config.yaml
n_layer: 16
d_model: 256
n_head: 4
n_kv_head: 4
head_dim: 64
d_mlp: 1024
vocab_size: 8192
activation: "tanh_gelu"
norm: "layernorm"
norm_place: "pre"
norm_eps: 1e-05
positions: "learned"
qk_norm: false
attn_scale: 0.125
bias: "all"
tie_embeddings: true
parallel_block: false
init: "normal"
init_std_qkv: 0.0312
init_std_o: 0.00553
init_std_up: 0.0312
init_std_down: 0.00553
optimizer: "ademamix"
lr: 0.000624
beta1: 0.9
weight_decay: 0.17
lr_head: 0.00476
grad_clip: 2.0
warmup_steps: 307
schedule: "wsd"
decay_fraction: 0.712
decay_shape: "linear"
final_lr_fraction: 0.05
batch_tokens: 65536
seq_len: 512
doc_mask: true
train_tokens: 595200000
steps: 9083
dataset: "wikipedia_en"
MLP neurons of a small language model. Each row is named by its layer, matrix (up: input weights; down: output weights) and neuron, and shows model dimensions 112-239. Each number is 200 + 20 x the weight over its row's rms, rounded and kept within 0 to 999.
After each neuron's rows, "fires after" lists the tokens most often just before its 100 highest values on Wikipedia text that the model never trained on; "fires on" lists the tokens most often at its 100 highest values on Wikipedia text that the model never trained on.

L3.up221,184,188,179,203,196,198,173,173,199,210,196,174,231,196,193,177,215,210,190,181,223,189,187,180,173,193,230,211,187,199,233,179,219,219,228,195,182,189,192,226,189,203,188,197,169,204,205,207,197,222,212,208,231,207,194,155,196,224,169,195,198,221,229,194,166,219,199,182,180,260,209,174,199,212,214,158,175,186,228,214,191,206,168,187,201,236,224,181,152,209,172,216,183,181,170,205,196,194,189,225,199,222,177,152,198,223,238,209,220,205,203,200,208,179,204,206,170,217,214,195,195,192,184,182,200,207,186,201
L3.down221,186,194,184,219,198,181,176,205,180,208,182,174,200,178,146,258,194,214,195,212,184,219,202,206,176,206,198,215,197,230,216,224,166,223,216,202,195,220,180,216,218,178,201,186,190,196,209,199,192,218,220,173,185,228,243,195,191,188,174,194,205,176,217,208,182,217,175,213,197,202,192,187,181,215,176,222,213,233,192,208,236,228,189,191,184,185,173,184,195,179,228,222,209,162,186,202,217,204,189,205,214,182,218,210,172,165,202,205,195,217,199,192,219,205,202,211,165,181,171,237,195,226,207,195,217,204,209,196
fires after: ","
fires on: " but"

L9.up326,222,188,194,204,202,214,205,180,252,161,207,165,199,221,200,225,204,200,191,225,205,213,209,193,163,201,200,191,214,224,190,187,177,220,218,182,216,176,184,213,178,159,188,212,168,204,203,184,166,171,188,175,217,196,204,199,229,197,223,201,219,205,172,168,231,196,180,201,181,241,163,214,245,222,240,220,201,205,169,215,206,232,190,178,194,193,201,184,194,229,212,158,201,192,199,190,224,208,196,225,152,209,196,220,202,187,225,198,199,233,200,204,220,175,194,196,181,183,239,182,206,177,168,201,196,210,205,207
L9.down326,201,210,213,189,216,238,186,204,197,193,193,184,210,217,193,218,207,216,222,200,195,202,214,176,180,199,193,192,180,244,200,220,215,184,191,213,190,176,241,174,192,225,200,223,192,206,166,171,189,235,178,199,211,188,202,220,224,155,182,250,204,197,183,186,212,195,182,208,193,188,208,238,217,214,180,201,207,219,203,231,184,214,188,200,182,199,187,166,172,182,208,213,199,197,150,184,213,210,206,225,208,172,197,172,179,226,210,230,175,212,212,188,223,219,172,234,184,222,216,182,193,203,234,195,224,208,222,213
fires after: " as", " |", " As", " Runner", " Bel", " made"
fires on: " well", " a", "s", "-", " it", "fa"

L6.up418,157,158,223,188,188,208,226,177,209,238,187,195,212,200,195,204,183,220,232,188,225,207,162,177,158,190,200,143,179,197,218,199,203,174,237,200,191,203,183,180,195,213,220,185,181,205,238,191,195,194,209,211,202,225,171,179,214,180,214,181,197,154,237,193,205,195,160,207,175,190,200,192,219,223,195,163,196,216,171,187,201,194,196,198,194,233,183,172,227,205,226,187,212,196,219,201,238,203,218,237,198,196,190,207,208,178,193,215,188,196,200,195,215,196,212,233,164,213,195,242,189,171,173,201,217,193,197,215
L6.down418,201,203,199,185,212,216,187,195,171,167,191,216,193,213,192,202,194,212,237,178,178,222,171,180,204,202,192,208,227,210,224,195,217,187,201,192,203,236,259,240,203,200,170,203,203,216,179,171,200,195,206,210,215,215,206,198,201,183,206,236,204,197,193,171,179,205,240,193,165,166,195,223,200,227,200,212,234,215,184,226,177,199,229,157,194,196,219,186,174,182,193,195,198,186,185,244,186,205,193,199,187,215,198,230,192,173,226,165,226,240,198,196,165,154,198,210,201,211,208,208,226,221,208,177,195,213,208,182
fires after: ",", "  ", " as", ";"
fires on: "|", " well", " it", " |", ")", " a"

L4.up428,188,191,212,201,205,176,198,197,223,160,184,168,206,192,194,196,162,174,231,192,219,189,190,215,189,208,191,172,238,204,210,173,210,191,214,184,181,214,238,215,174,189,169,195,234,237,204,160,183,212,198,192,166,191,203,199,190,212,217,177,222,201,216,171,196,193,220,177,198,212,200,188,218,208,199,203,210,235,187,176,229,219,183,185,183,217,170,213,237,218,210,226,171,205,198,171,233,225,227,165,212,192,225,166,224,156,184,211,226,186,170,148,216,233,194,237,212,194,163,208,217,219,203,217,222,218,181,193
L4.down428,220,196,200,214,214,185,224,186,225,215,233,204,173,206,215,206,215,206,201,216,273,206,201,191,185,193,197,190,172,238,176,172,215,181,215,198,197,184,194,203,233,184,190,214,233,210,187,209,209,194,196,245,186,191,210,225,173,233,162,217,220,223,229,149,215,219,206,191,201,189,203,195,184,215,167,219,166,203,174,177,186,196,225,193,227,182,147,187,196,185,184,200,199,178,208,188,208,223,190,212,223,206,206,191,186,172,172,193,233,206,192,201,201,229,189,229,178,245,162,180,187,200,209,194,197,229,193,214
fires after: ",", " New", " (", " United"
fires on: " York", " \"", " Ohio", "\"", " States"

L5.up443,224,172,232,208,197,185,179,182,210,206,184,205,184,179,179,175,193,200,190,168,197,201,214,204,212,179,185,208,167,206,190,183,215,212,234,188,216,230,182,188,190,171,188,193,170,212,199,178,183,187,208,172,189,205,210,206,194,207,216,188,202,223,207,190,229,186,216,225,125,233,193,210,201,221,184,205,189,211,198,229,178,228,185,196,227,208,174,202,183,235,201,198,170,188,221,183,244,213,210,205,219,224,194,207,221,202,196,209,221,207,176,179,211,186,205,238,200,222,217,196,210,209,199,183,213,215,211,188
L5.down443,199,212,212,252,186,214,221,203,237,191,196,181,214,174,231,163,203,214,192,206,203,234,176,220,190,185,215,220,192,191,208,217,216,190,176,240,182,194,170,185,161,191,184,211,183,193,194,201,213,222,186,217,193,180,176,204,183,181,195,240,157,199,152,183,185,163,179,192,191,185,224,158,201,193,200,218,152,193,184,219,183,242,205,195,237,227,200,232,188,209,219,172,181,218,202,191,200,171,232,188,214,220,245,194,171,207,196,179,185,210,200,228,198,188,236,229,228,225,223,189,186,211,202,208,210,218,210,226
fires after: "\n", ".", "-", "′", "|"
fires on: "-", "\"", "19", "0", "$", " Release"

L6.up968,238,220,186,189,213,204,219,203,185,192,200,229,206,148,223,214,214,192,220,179,185,235,216,211,160,172,196,221,200,207,198,169,215,219,219,199,194,222,223,215,185,210,155,202,179,210,205,164,190,199,177,179,231,200,216,159,236,229,199,174,206,200,188,196,186,216,172,159,165,222,189,198,215,213,206,168,209,177,218,207,168,212,185,200,215,221,212,185,197,190,188,228,207,214,200,210,209,180,213,196,213,238,204,191,199,202,232,232,221,154,218,212,233,195,212,209,183,215,220,191,184,226,211,205,238,201,172,197
L6.down968,209,202,206,212,206,178,195,195,214,198,247,195,227,199,187,194,201,217,185,204,238,209,202,203,198,227,178,225,198,185,223,231,183,173,195,219,179,191,195,198,201,203,241,209,182,204,216,212,184,183,213,225,214,206,188,203,194,211,217,204,184,198,201,220,196,174,188,183,184,167,242,155,199,217,208,210,233,180,198,184,185,189,215,202,195,172,218,216,230,220,206,187,217,163,181,203,193,207,207,215,180,175,233,196,180,203,219,196,169,193,255,162,148,219,172,167,235,194,215,185,241,191,230,190,210,195,196,206
fires after: " the", ",", " of", " |", "The"
fires on: " O", " Go", " mo", " Mo", " Si", " Do"

L3.up466,214,210,185,209,194,171,179,160,218,158,214,177,184,190,205,223,185,162,216,185,230,241,214,200,179,200,196,216,182,228,196,226,205,211,221,194,188,205,177,171,173,196,198,206,223,185,216,203,205,209,170,205,213,227,245,211,235,191,192,188,202,195,226,177,191,214,204,193,185,183,189,177,217,204,213,211,209,207,198,229,170,194,199,198,200,210,178,202,213,193,203,195,212,212,172,175,240,174,225,203,204,221,191,250,216,191,223,201,213,194,184,231,211,147,203,213,220,220,262,243,208,206,200,185,228,221,209,190
L3.down466,210,197,168,187,215,194,199,180,192,216,245,206,208,167,186,186,168,201,204,189,219,219,171,192,213,189,169,177,207,204,172,200,189,208,188,198,206,182,203,161,179,207,231,203,201,201,223,212,169,205,188,207,214,191,220,168,221,176,216,216,169,191,210,246,163,230,214,185,206,226,226,184,184,182,192,183,216,208,181,183,196,191,190,213,200,191,245,235,206,166,165,223,185,194,242,183,220,206,191,197,177,236,217,186,203,210,204,218,184,194,167,198,195,191,199,220,209,222,219,213,182,188,178,191,180,198,183,188
fires after: "|", " |", "="
fires on: "\n", " comp", " Comp", "Comp", "ing"

L5.up178,214,169,220,217,222,212,216,194,251,185,210,192,188,186,188,201,210,173,199,190,236,215,203,212,209,201,137,169,199,223,230,188,208,226,207,199,193,193,193,173,204,223,199,186,212,201,250,172,192,220,204,197,187,177,230,193,178,217,209,195,181,222,199,210,181,216,217,210,197,193,192,220,219,188,189,203,237,208,225,192,190,229,228,194,195,242,149,205,197,218,183,209,213,197,180,167,218,207,202,181,200,221,179,219,226,181,187,207,187,192,159,143,212,178,196,207,206,202,224,226,191,230,208,175,224,220,194,243
L5.down178,168,211,148,214,198,190,202,197,163,205,192,198,179,194,211,224,195,205,174,204,174,217,220,196,215,206,162,207,212,173,220,146,202,215,224,161,175,178,157,183,238,168,200,187,186,213,218,190,227,227,225,231,225,191,181,236,208,190,223,152,195,177,222,168,161,181,169,210,227,201,205,181,192,246,233,189,201,181,193,199,201,196,178,210,149,196,210,210,214,189,216,194,209,197,195,223,194,229,212,189,184,206,172,195,180,219,176,188,210,201,215,190,199,216,223,225,202,183,212,185,177,212,186,223,201,180,230,180
fires after: "\n", "-", " by"
fires on: "-", ":", " •"

L3.up722,198,180,205,226,210,198,160,189,191,210,207,166,231,194,205,202,194,160,198,181,197,228,209,203,169,185,173,202,213,218,183,196,209,201,185,171,217,219,199,202,208,192,217,189,186,195,217,190,196,226,185,194,210,220,179,168,214,211,187,170,210,218,231,182,212,206,211,209,144,215,192,202,186,223,223,172,191,204,217,198,174,190,204,193,200,197,194,169,188,220,209,231,215,207,206,204,196,198,212,222,212,176,187,183,250,214,207,214,210,166,156,203,210,203,224,201,219,212,224,201,231,242,196,149,233,199,185,231
L3.down722,171,207,209,201,183,206,215,219,198,194,207,227,181,196,207,201,191,192,200,199,209,192,206,203,229,185,184,228,183,221,207,171,168,186,227,219,245,175,202,219,182,226,216,177,227,239,180,195,205,215,210,212,181,206,179,223,192,198,183,201,146,193,213,198,185,191,183,184,191,191,237,218,181,206,197,213,213,238,197,179,206,195,206,175,203,217,163,241,235,216,232,199,187,204,207,176,211,215,176,219,199,179,217,214,134,190,205,180,173,217,181,197,158,185,179,185,198,180,198,203,224,206,218,213,191,189,194,180
fires after: "=", "|", " |"
fires on: "=", "  ", " |"

L3.up192,165,212,168,223,161,213,178,209,244,196,200,226,250,188,210,212,202,189,230,212,232,236,175,178,224,191,185,196,193,205,194,189,198,154,201,176,206,206,195,184,201,195,195,182,236,220,203,216,210,183,215,210,177,211,175,208,191,217,182,181,199,200,175,185,187,236,207,202,172,199,199,182,171,212,221,183,192,214,186,235,198,221,186,177,175,212,166,191,198,195,222,195,203,182,181,175,217,220,220,204,259,202,224,212,222,212,222,217,213,158,146,204,210,201,193,211,222,190,208,207,182,221,226,189,210,214,223,181
L3.down192,190,183,190,234,201,172,215,192,211,180,247,233,281,208,220,208,182,184,228,188,190,196,212,173,176,191,162,154,168,171,226,179,199,185,193,209,170,214,185,185,221,212,199,181,202,218,233,183,192,196,211,164,169,165,196,198,210,196,201,207,196,193,212,239,192,211,184,220,167,217,173,181,192,194,214,191,171,194,177,223,216,190,178,200,204,210,225,187,195,192,179,172,203,210,201,206,230,188,209,210,198,173,189,231,210,209,172,196,185,190,185,204,227,235,227,202,189,180,211,187,218,229,225,191,221,205,216,195
fires after: " |", "|", " in", ")"
fires on: "  ", " |"

L5.up44,181,233,212,179,179,234,230,206,176,233,186,226,182,212,186,218,173,195,162,183,204,176,227,220,175,195,215,184,172,209,191,162,198,164,227,203,152,172,210,180,172,196,190,197,207,222,214,215,207,171,233,183,187,199,172,203,200,197,198,175,180,210,247,206,201,208,220,199,198,173,177,171,166,235,148,224,197,249,180,225,232,242,208,207,203,202,173,173,221,219,200,234,202,195,231,172,199,202,212,200,197,228,215,181,197,225,175,198,202,214,205,155,202,211,201,193,202,229,203,196,185,223,206,195,174,204,219,220
L5.down44,208,192,210,187,207,211,205,202,197,189,204,201,223,210,206,200,192,169,208,218,204,195,182,193,185,226,187,178,215,192,194,234,240,208,202,197,227,217,235,215,182,208,215,209,205,195,176,195,214,199,193,191,147,190,193,175,189,264,193,182,213,214,228,193,203,236,180,205,206,177,202,168,186,213,190,199,179,202,204,220,195,203,180,212,163,229,191,250,237,216,226,221,210,197,186,219,198,188,173,198,208,199,191,212,195,206,210,193,205,230,201,192,212,224,195,182,210,188,215,206,219,181,202,198,188,202,209,174
fires after: " (", ",", " |", "R", ";"
fires on: "born", ";", " and", " from", " Date"

L9.up144,194,164,169,186,193,206,247,187,226,211,210,193,195,205,216,191,191,227,209,184,220,208,187,223,223,216,210,187,196,193,218,152,210,177,195,208,206,193,190,179,190,201,200,205,185,229,231,177,188,214,197,189,180,193,156,212,198,248,208,192,223,168,190,183,202,209,198,198,172,218,190,200,225,197,190,209,194,199,201,214,203,229,197,189,206,186,206,183,179,214,205,181,175,198,211,228,175,235,199,176,229,214,195,206,224,205,190,217,200,201,195,156,206,189,202,218,243,229,216,200,197,220,222,213,226,229,223,196
L9.down144,219,206,180,187,193,216,217,190,178,200,166,208,186,195,201,212,158,176,210,182,165,214,205,192,204,202,221,227,212,183,213,207,197,234,190,221,228,196,244,188,227,182,214,214,229,246,161,213,208,234,207,176,204,175,176,201,206,175,218,213,205,175,211,237,195,212,176,218,216,182,184,172,243,211,163,158,208,200,216,197,216,169,212,185,205,178,150,180,176,215,177,236,185,220,208,213,175,177,242,190,211,220,203,185,215,191,201,231,193,199,191,232,211,174,224,175,164,185,188,190,227,205,200,182,218,187,165,199
fires after: "\n", "-", " with", ":", "/", "="
fires on: "-", "|", " the", " Website", " De", "\""

L9.up451,229,209,182,214,172,191,212,188,185,192,202,192,179,213,172,225,198,196,210,183,212,223,191,199,144,206,202,199,170,198,193,178,202,197,212,198,177,204,180,215,172,209,189,198,179,222,216,201,208,174,227,179,190,214,207,184,188,188,197,197,159,198,233,190,207,195,198,185,176,174,204,213,220,222,181,182,167,223,169,190,194,203,213,183,187,233,185,195,196,191,208,204,183,241,211,179,209,212,175,208,195,187,219,207,187,195,198,246,188,196,141,207,228,223,214,214,198,220,216,227,206,205,182,202,218,197,259,201
L9.down451,213,193,216,204,204,197,220,225,184,198,242,243,224,234,215,199,212,208,184,173,213,198,211,193,187,152,145,200,195,219,229,204,182,206,194,240,204,191,206,188,202,195,219,204,215,218,193,228,215,169,225,187,201,164,198,205,204,179,191,192,165,150,211,188,196,197,225,234,196,202,203,190,180,193,180,195,206,206,144,170,213,170,202,186,181,191,231,194,192,186,201,214,210,222,213,203,199,214,197,198,192,175,223,219,176,237,200,189,184,204,203,218,203,168,203,237,192,197,199,189,185,191,171,190,149,194,205,241
fires after: "|"
fires on: "-"

L5.up52,225,219,178,196,198,185,220,189,214,186,206,198,175,192,206,212,224,210,196,168,257,203,168,201,210,193,174,213,178,251,185,203,190,200,205,198,197,207,204,187,178,190,211,203,211,205,238,197,198,206,241,197,170,195,198,173,220,205,208,193,198,217,236,179,186,202,177,186,181,215,160,179,158,229,214,173,174,227,236,271,205,244,190,220,174,221,206,194,223,165,192,209,202,186,194,208,227,186,182,239,161,202,194,181,209,217,232,219,216,192,187,158,202,204,230,200,198,237,178,204,176,194,206,200,205,202,181,194
L5.down52,188,172,177,176,202,212,163,205,188,210,192,197,212,223,196,217,177,197,197,209,232,180,170,160,219,188,208,183,188,185,197,218,172,213,248,202,194,212,213,182,212,197,199,192,196,192,183,190,193,212,187,161,196,175,179,226,240,170,202,235,209,176,229,175,221,233,188,210,202,193,172,169,194,191,217,218,176,198,170,209,206,218,218,195,206,219,226,201,234,187,216,214,180,217,219,186,198,230,202,198,197,177,208,208,177,134,162,189,171,187,203,209,181,234,238,194,201,197,176,176,186,212,232,185,175,216,205,174
fires after: ","
fires on: " and", ";", ","

L5.up582,163,188,231,202,199,219,224,195,221,178,198,220,230,191,219,162,202,213,174,160,216,204,217,245,207,224,239,155,190,209,222,157,212,228,222,191,161,224,228,168,189,200,187,206,197,222,227,216,199,164,195,213,198,201,203,178,194,170,212,170,164,178,223,201,194,192,186,196,218,203,176,172,208,194,192,211,180,193,179,234,229,223,201,170,179,243,166,144,197,260,178,214,221,212,209,191,219,207,248,170,189,197,175,186,214,166,197,212,234,217,208,205,226,184,192,216,214,198,215,180,185,166,210,190,187,215,199,230
L5.down582,211,200,221,193,179,205,211,218,211,212,224,200,189,198,219,227,213,232,192,199,211,221,206,218,181,182,211,140,218,222,194,187,212,211,202,219,192,196,166,194,167,203,233,240,204,210,209,205,187,168,147,190,174,182,203,204,216,210,187,208,170,182,162,179,197,200,180,172,224,185,201,167,214,194,202,180,252,195,201,218,221,186,174,190,210,155,214,189,196,203,172,205,183,154,229,199,218,221,196,173,175,195,193,202,200,181,218,207,187,220,214,211,236,197,172,185,202,194,226,214,202,202,170,228,180,186,222,224
fires after: " |", ";", ",", " 0"
fires on: " W", " |", ")", " Q", " running", " Ford"

L5.up744,166,157,207,195,206,194,176,176,192,228,187,212,195,176,190,171,196,234,205,172,227,198,235,211,163,199,231,194,172,219,212,171,200,171,192,195,186,213,193,192,191,235,201,197,186,209,217,201,190,195,207,203,194,197,225,185,208,188,216,184,176,196,228,181,186,215,179,197,191,210,176,205,210,210,170,203,193,202,182,190,193,210,195,198,172,238,198,207,206,201,200,205,183,203,217,225,236,189,230,197,222,257,179,186,200,199,164,197,200,212,213,166,214,191,179,234,205,218,211,229,216,221,189,208,194,192,231,219
L5.down744,163,230,193,220,180,193,220,168,221,171,196,209,208,219,214,203,172,206,183,201,210,200,228,189,218,197,195,220,198,223,218,196,218,200,209,177,192,183,201,204,177,215,190,199,190,179,184,191,221,175,199,217,211,176,162,192,211,220,173,181,257,192,196,185,195,217,203,219,206,226,232,213,187,170,187,185,182,220,182,213,209,225,187,195,182,210,193,183,188,216,175,216,205,191,192,184,203,177,176,213,169,192,138,227,192,194,198,201,226,240,161,196,184,176,203,200,211,200,155,195,211,166,189,215,199,205,194,239
fires after: ",", " (", " |"
fires on: " and", "ing", " running", "from", "ating"

L4.up802,206,226,242,202,215,217,189,217,233,180,218,155,193,191,190,196,171,178,199,186,214,213,196,211,183,191,194,199,166,209,215,171,251,224,176,205,217,192,198,185,211,195,187,216,224,223,228,192,196,194,191,189,204,179,181,182,209,234,230,179,205,182,213,219,189,215,208,195,195,204,200,216,191,182,188,203,188,225,193,206,183,216,187,201,208,245,126,183,215,215,182,236,197,190,221,177,240,196,210,178,234,238,181,182,219,196,193,192,189,237,182,190,218,197,187,200,194,191,195,211,220,217,202,219,211,208,232,199
L4.down802,185,161,198,200,197,206,215,197,182,215,176,203,171,198,155,205,182,224,221,178,202,208,230,184,207,238,182,214,182,213,182,190,169,236,220,187,202,196,188,215,195,209,202,198,180,194,170,181,206,214,243,215,233,201,206,229,213,185,214,205,207,181,174,177,188,224,184,221,212,204,182,208,206,195,219,209,190,200,204,195,176,158,178,194,174,208,216,207,181,192,175,216,193,185,184,217,155,233,168,187,184,213,209,205,236,214,221,182,215,166,220,177,171,196,202,191,197,177,208,163,179,198,192,220,171,199,229,217
fires after: "\n", "\n\n", "″", "′", "|", "  "
fires on: "|", "-", "=", "E", "W"

L6.up997,219,154,217,183,152,149,215,205,196,176,188,172,204,201,203,169,211,196,198,181,212,206,183,195,218,199,226,163,216,190,205,162,222,242,200,173,192,186,215,208,182,200,220,194,227,233,221,206,195,174,238,195,204,200,228,162,212,224,174,210,207,241,219,182,170,202,212,199,192,199,225,212,182,225,205,205,196,186,213,197,223,170,181,220,196,187,185,212,182,213,207,209,204,193,153,188,221,189,181,220,171,203,276,205,198,193,204,215,228,202,191,169,216,195,192,209,176,235,200,175,182,174,185,205,169,180,179,183
L6.down997,174,199,221,221,173,244,186,201,201,180,176,184,216,167,198,200,201,202,192,203,195,210,192,212,187,178,221,194,248,221,213,184,200,182,200,223,182,171,170,180,218,177,198,185,184,159,209,223,204,208,201,160,191,233,206,192,191,216,179,197,227,173,195,235,209,206,182,189,202,209,168,219,191,189,176,208,243,202,187,181,208,185,195,204,190,210,194,181,199,194,196,237,215,166,240,186,201,222,211,180,188,193,173,176,196,201,170,131,187,185,216,223,166,216,202,205,216,237,213,255,209,193,187,192,202,193,198,183
fires after: " United", ",", ".", "S"
fires on: " States", ".", "000", " Canada", " California"

L6.up721,210,190,212,172,193,220,229,218,241,178,198,207,176,203,207,183,198,200,176,192,200,214,204,203,186,215,193,198,202,239,203,160,213,224,214,194,190,190,218,194,195,225,208,210,170,211,243,186,167,212,214,219,160,160,216,224,180,199,236,182,192,221,193,185,199,218,181,221,212,204,206,216,189,212,199,184,201,197,226,214,183,209,204,200,194,227,202,183,169,183,180,235,207,208,200,182,213,163,220,180,177,224,214,210,215,168,216,210,203,203,218,161,214,157,168,221,205,228,168,204,203,197,195,176,190,171,221,230
L6.down721,179,167,146,216,176,217,267,204,189,221,239,196,175,187,211,193,212,228,200,212,227,232,183,218,214,233,183,236,209,213,182,173,220,187,217,179,180,202,182,203,223,197,214,186,172,213,190,229,173,209,205,187,192,184,155,210,240,207,204,215,176,168,193,161,222,177,217,189,184,190,195,223,168,179,195,206,214,166,217,193,218,155,171,220,205,222,200,190,225,184,209,202,202,187,198,167,225,198,184,200,212,197,200,222,177,192,188,179,204,214,225,212,166,186,198,189,203,228,198,188,213,195,214,210,186,224,229,179
fires after: "\n", " |"
fires on: "-", " Bronze"

L4.up61,233,166,232,192,208,195,191,188,200,198,175,211,241,190,192,177,208,194,197,137,221,197,221,217,190,212,226,183,202,195,188,134,239,232,251,192,190,206,226,199,198,184,191,203,236,209,254,174,204,196,212,175,209,201,203,183,209,194,227,194,173,224,201,202,211,179,197,188,187,194,198,216,212,189,225,206,140,219,201,214,203,192,189,191,183,222,183,198,189,246,188,208,210,193,196,169,240,180,240,186,205,243,201,184,207,216,205,213,229,222,197,197,208,194,218,187,202,217,222,194,194,184,196,213,214,192,198,222
L4.down61,188,181,227,212,215,221,207,200,240,156,164,247,164,221,208,203,223,179,197,189,234,219,182,220,191,205,230,214,182,219,214,229,209,184,223,217,208,208,199,198,191,201,201,188,188,219,187,177,186,219,178,189,224,159,206,189,173,195,169,213,219,193,194,197,219,220,227,197,207,207,191,148,178,217,193,200,179,195,207,237,162,242,230,228,170,246,171,223,194,182,210,178,229,191,217,187,207,164,175,230,196,188,179,202,194,207,177,212,189,202,213,203,206,223,185,209,189,190,201,194,239,191,178,213,161,195,190,209
fires after: "\n", ",", " (", "\n\n", ";"
fires on: "-", " and", "\"", "/"

L9.up608,206,164,208,204,193,204,223,199,167,217,206,193,225,198,224,199,223,218,232,189,203,196,208,241,229,193,200,206,198,200,241,175,215,196,177,203,194,204,218,198,217,208,197,217,190,225,243,153,218,198,188,198,174,200,157,166,223,202,213,192,203,184,251,192,207,209,154,189,181,214,191,203,216,215,218,203,166,209,174,208,210,192,198,202,183,199,182,151,230,238,187,214,180,194,177,172,203,227,193,208,190,224,205,174,207,190,200,183,169,170,167,171,224,169,201,201,186,191,201,184,204,197,238,226,213,205,224,211
L9.down608,178,194,201,233,215,163,195,203,218,193,185,220,193,188,155,212,216,179,201,222,265,197,211,158,158,192,241,198,190,180,216,222,184,175,230,209,180,185,201,218,212,163,228,174,208,190,191,233,206,212,196,205,208,208,201,194,184,204,197,229,180,183,205,208,184,185,202,211,217,221,161,228,210,185,211,183,217,213,193,223,200,213,199,179,197,188,186,178,184,186,207,193,219,204,180,192,176,207,204,172,182,149,190,201,211,198,208,172,194,217,195,220,181,194,188,176,223,186,208,212,221,212,187,187,203,197,217,192
fires after: "\n", " was", " co", " as", " 978", "\n\n"
fires on: "-", " a", "|", " the", ".", "  "

L3.up983,227,178,193,185,186,173,195,132,188,172,173,203,242,189,189,171,214,173,226,188,204,211,213,181,182,210,236,246,198,166,218,193,229,209,252,202,168,223,203,189,202,180,190,213,182,223,219,167,199,200,227,225,206,190,192,180,224,212,199,187,226,204,235,207,186,198,219,176,183,188,191,226,216,220,174,201,200,204,159,198,179,176,188,212,221,193,189,197,193,222,211,208,185,196,215,200,219,182,193,211,217,229,224,221,216,189,215,192,218,209,175,176,202,175,217,211,192,226,173,244,186,202,196,213,245,158,230,199
L3.down983,192,194,237,209,197,202,235,208,202,190,249,200,189,216,161,235,181,182,170,199,228,184,177,216,223,170,172,214,227,178,215,195,202,193,189,205,233,196,227,201,202,206,233,197,232,204,159,210,194,179,189,191,201,182,214,206,159,187,203,209,166,189,155,169,212,215,196,212,200,161,181,187,218,251,180,197,205,222,181,209,194,248,203,217,188,202,173,221,170,216,160,216,226,175,199,198,204,202,215,193,196,204,174,175,185,195,199,186,165,212,189,181,210,195,170,212,183,215,205,210,205,179,188,206,226,200,228,176
fires after: ",", ".", "\n"
fires on: " he", " but", " However", " however", "ou", "$"

L5.up546,172,192,219,201,189,175,210,204,211,189,205,207,226,186,201,156,204,192,231,191,204,234,202,188,212,218,239,235,193,208,205,169,214,208,191,197,194,218,222,195,173,181,162,202,178,212,233,189,214,189,192,176,216,206,178,213,208,218,203,191,230,207,214,186,227,209,223,185,181,189,182,196,220,195,220,181,214,172,204,252,202,173,213,184,182,228,184,175,214,174,202,216,203,150,201,194,200,191,220,209,201,210,188,192,215,172,193,216,214,194,211,174,205,186,170,192,205,212,204,174,205,198,198,243,201,204,188,182
L5.down546,233,154,221,208,229,193,182,185,203,194,186,216,190,196,210,223,202,174,202,231,181,211,214,244,215,154,224,185,221,181,208,208,209,170,175,188,193,203,173,208,199,200,195,183,203,211,192,194,153,190,235,180,197,197,213,195,200,208,239,192,228,181,182,174,183,188,236,206,204,180,198,190,154,199,185,206,240,212,198,172,214,196,181,222,195,246,186,205,225,183,238,203,201,186,199,217,161,234,224,206,221,180,209,203,179,215,216,186,185,216,207,165,132,191,233,197,160,172,185,198,196,228,216,201,202,212,185,217
fires after: ",", " and", ":", "-", ";", " of"
fires on: " the", " “", " '"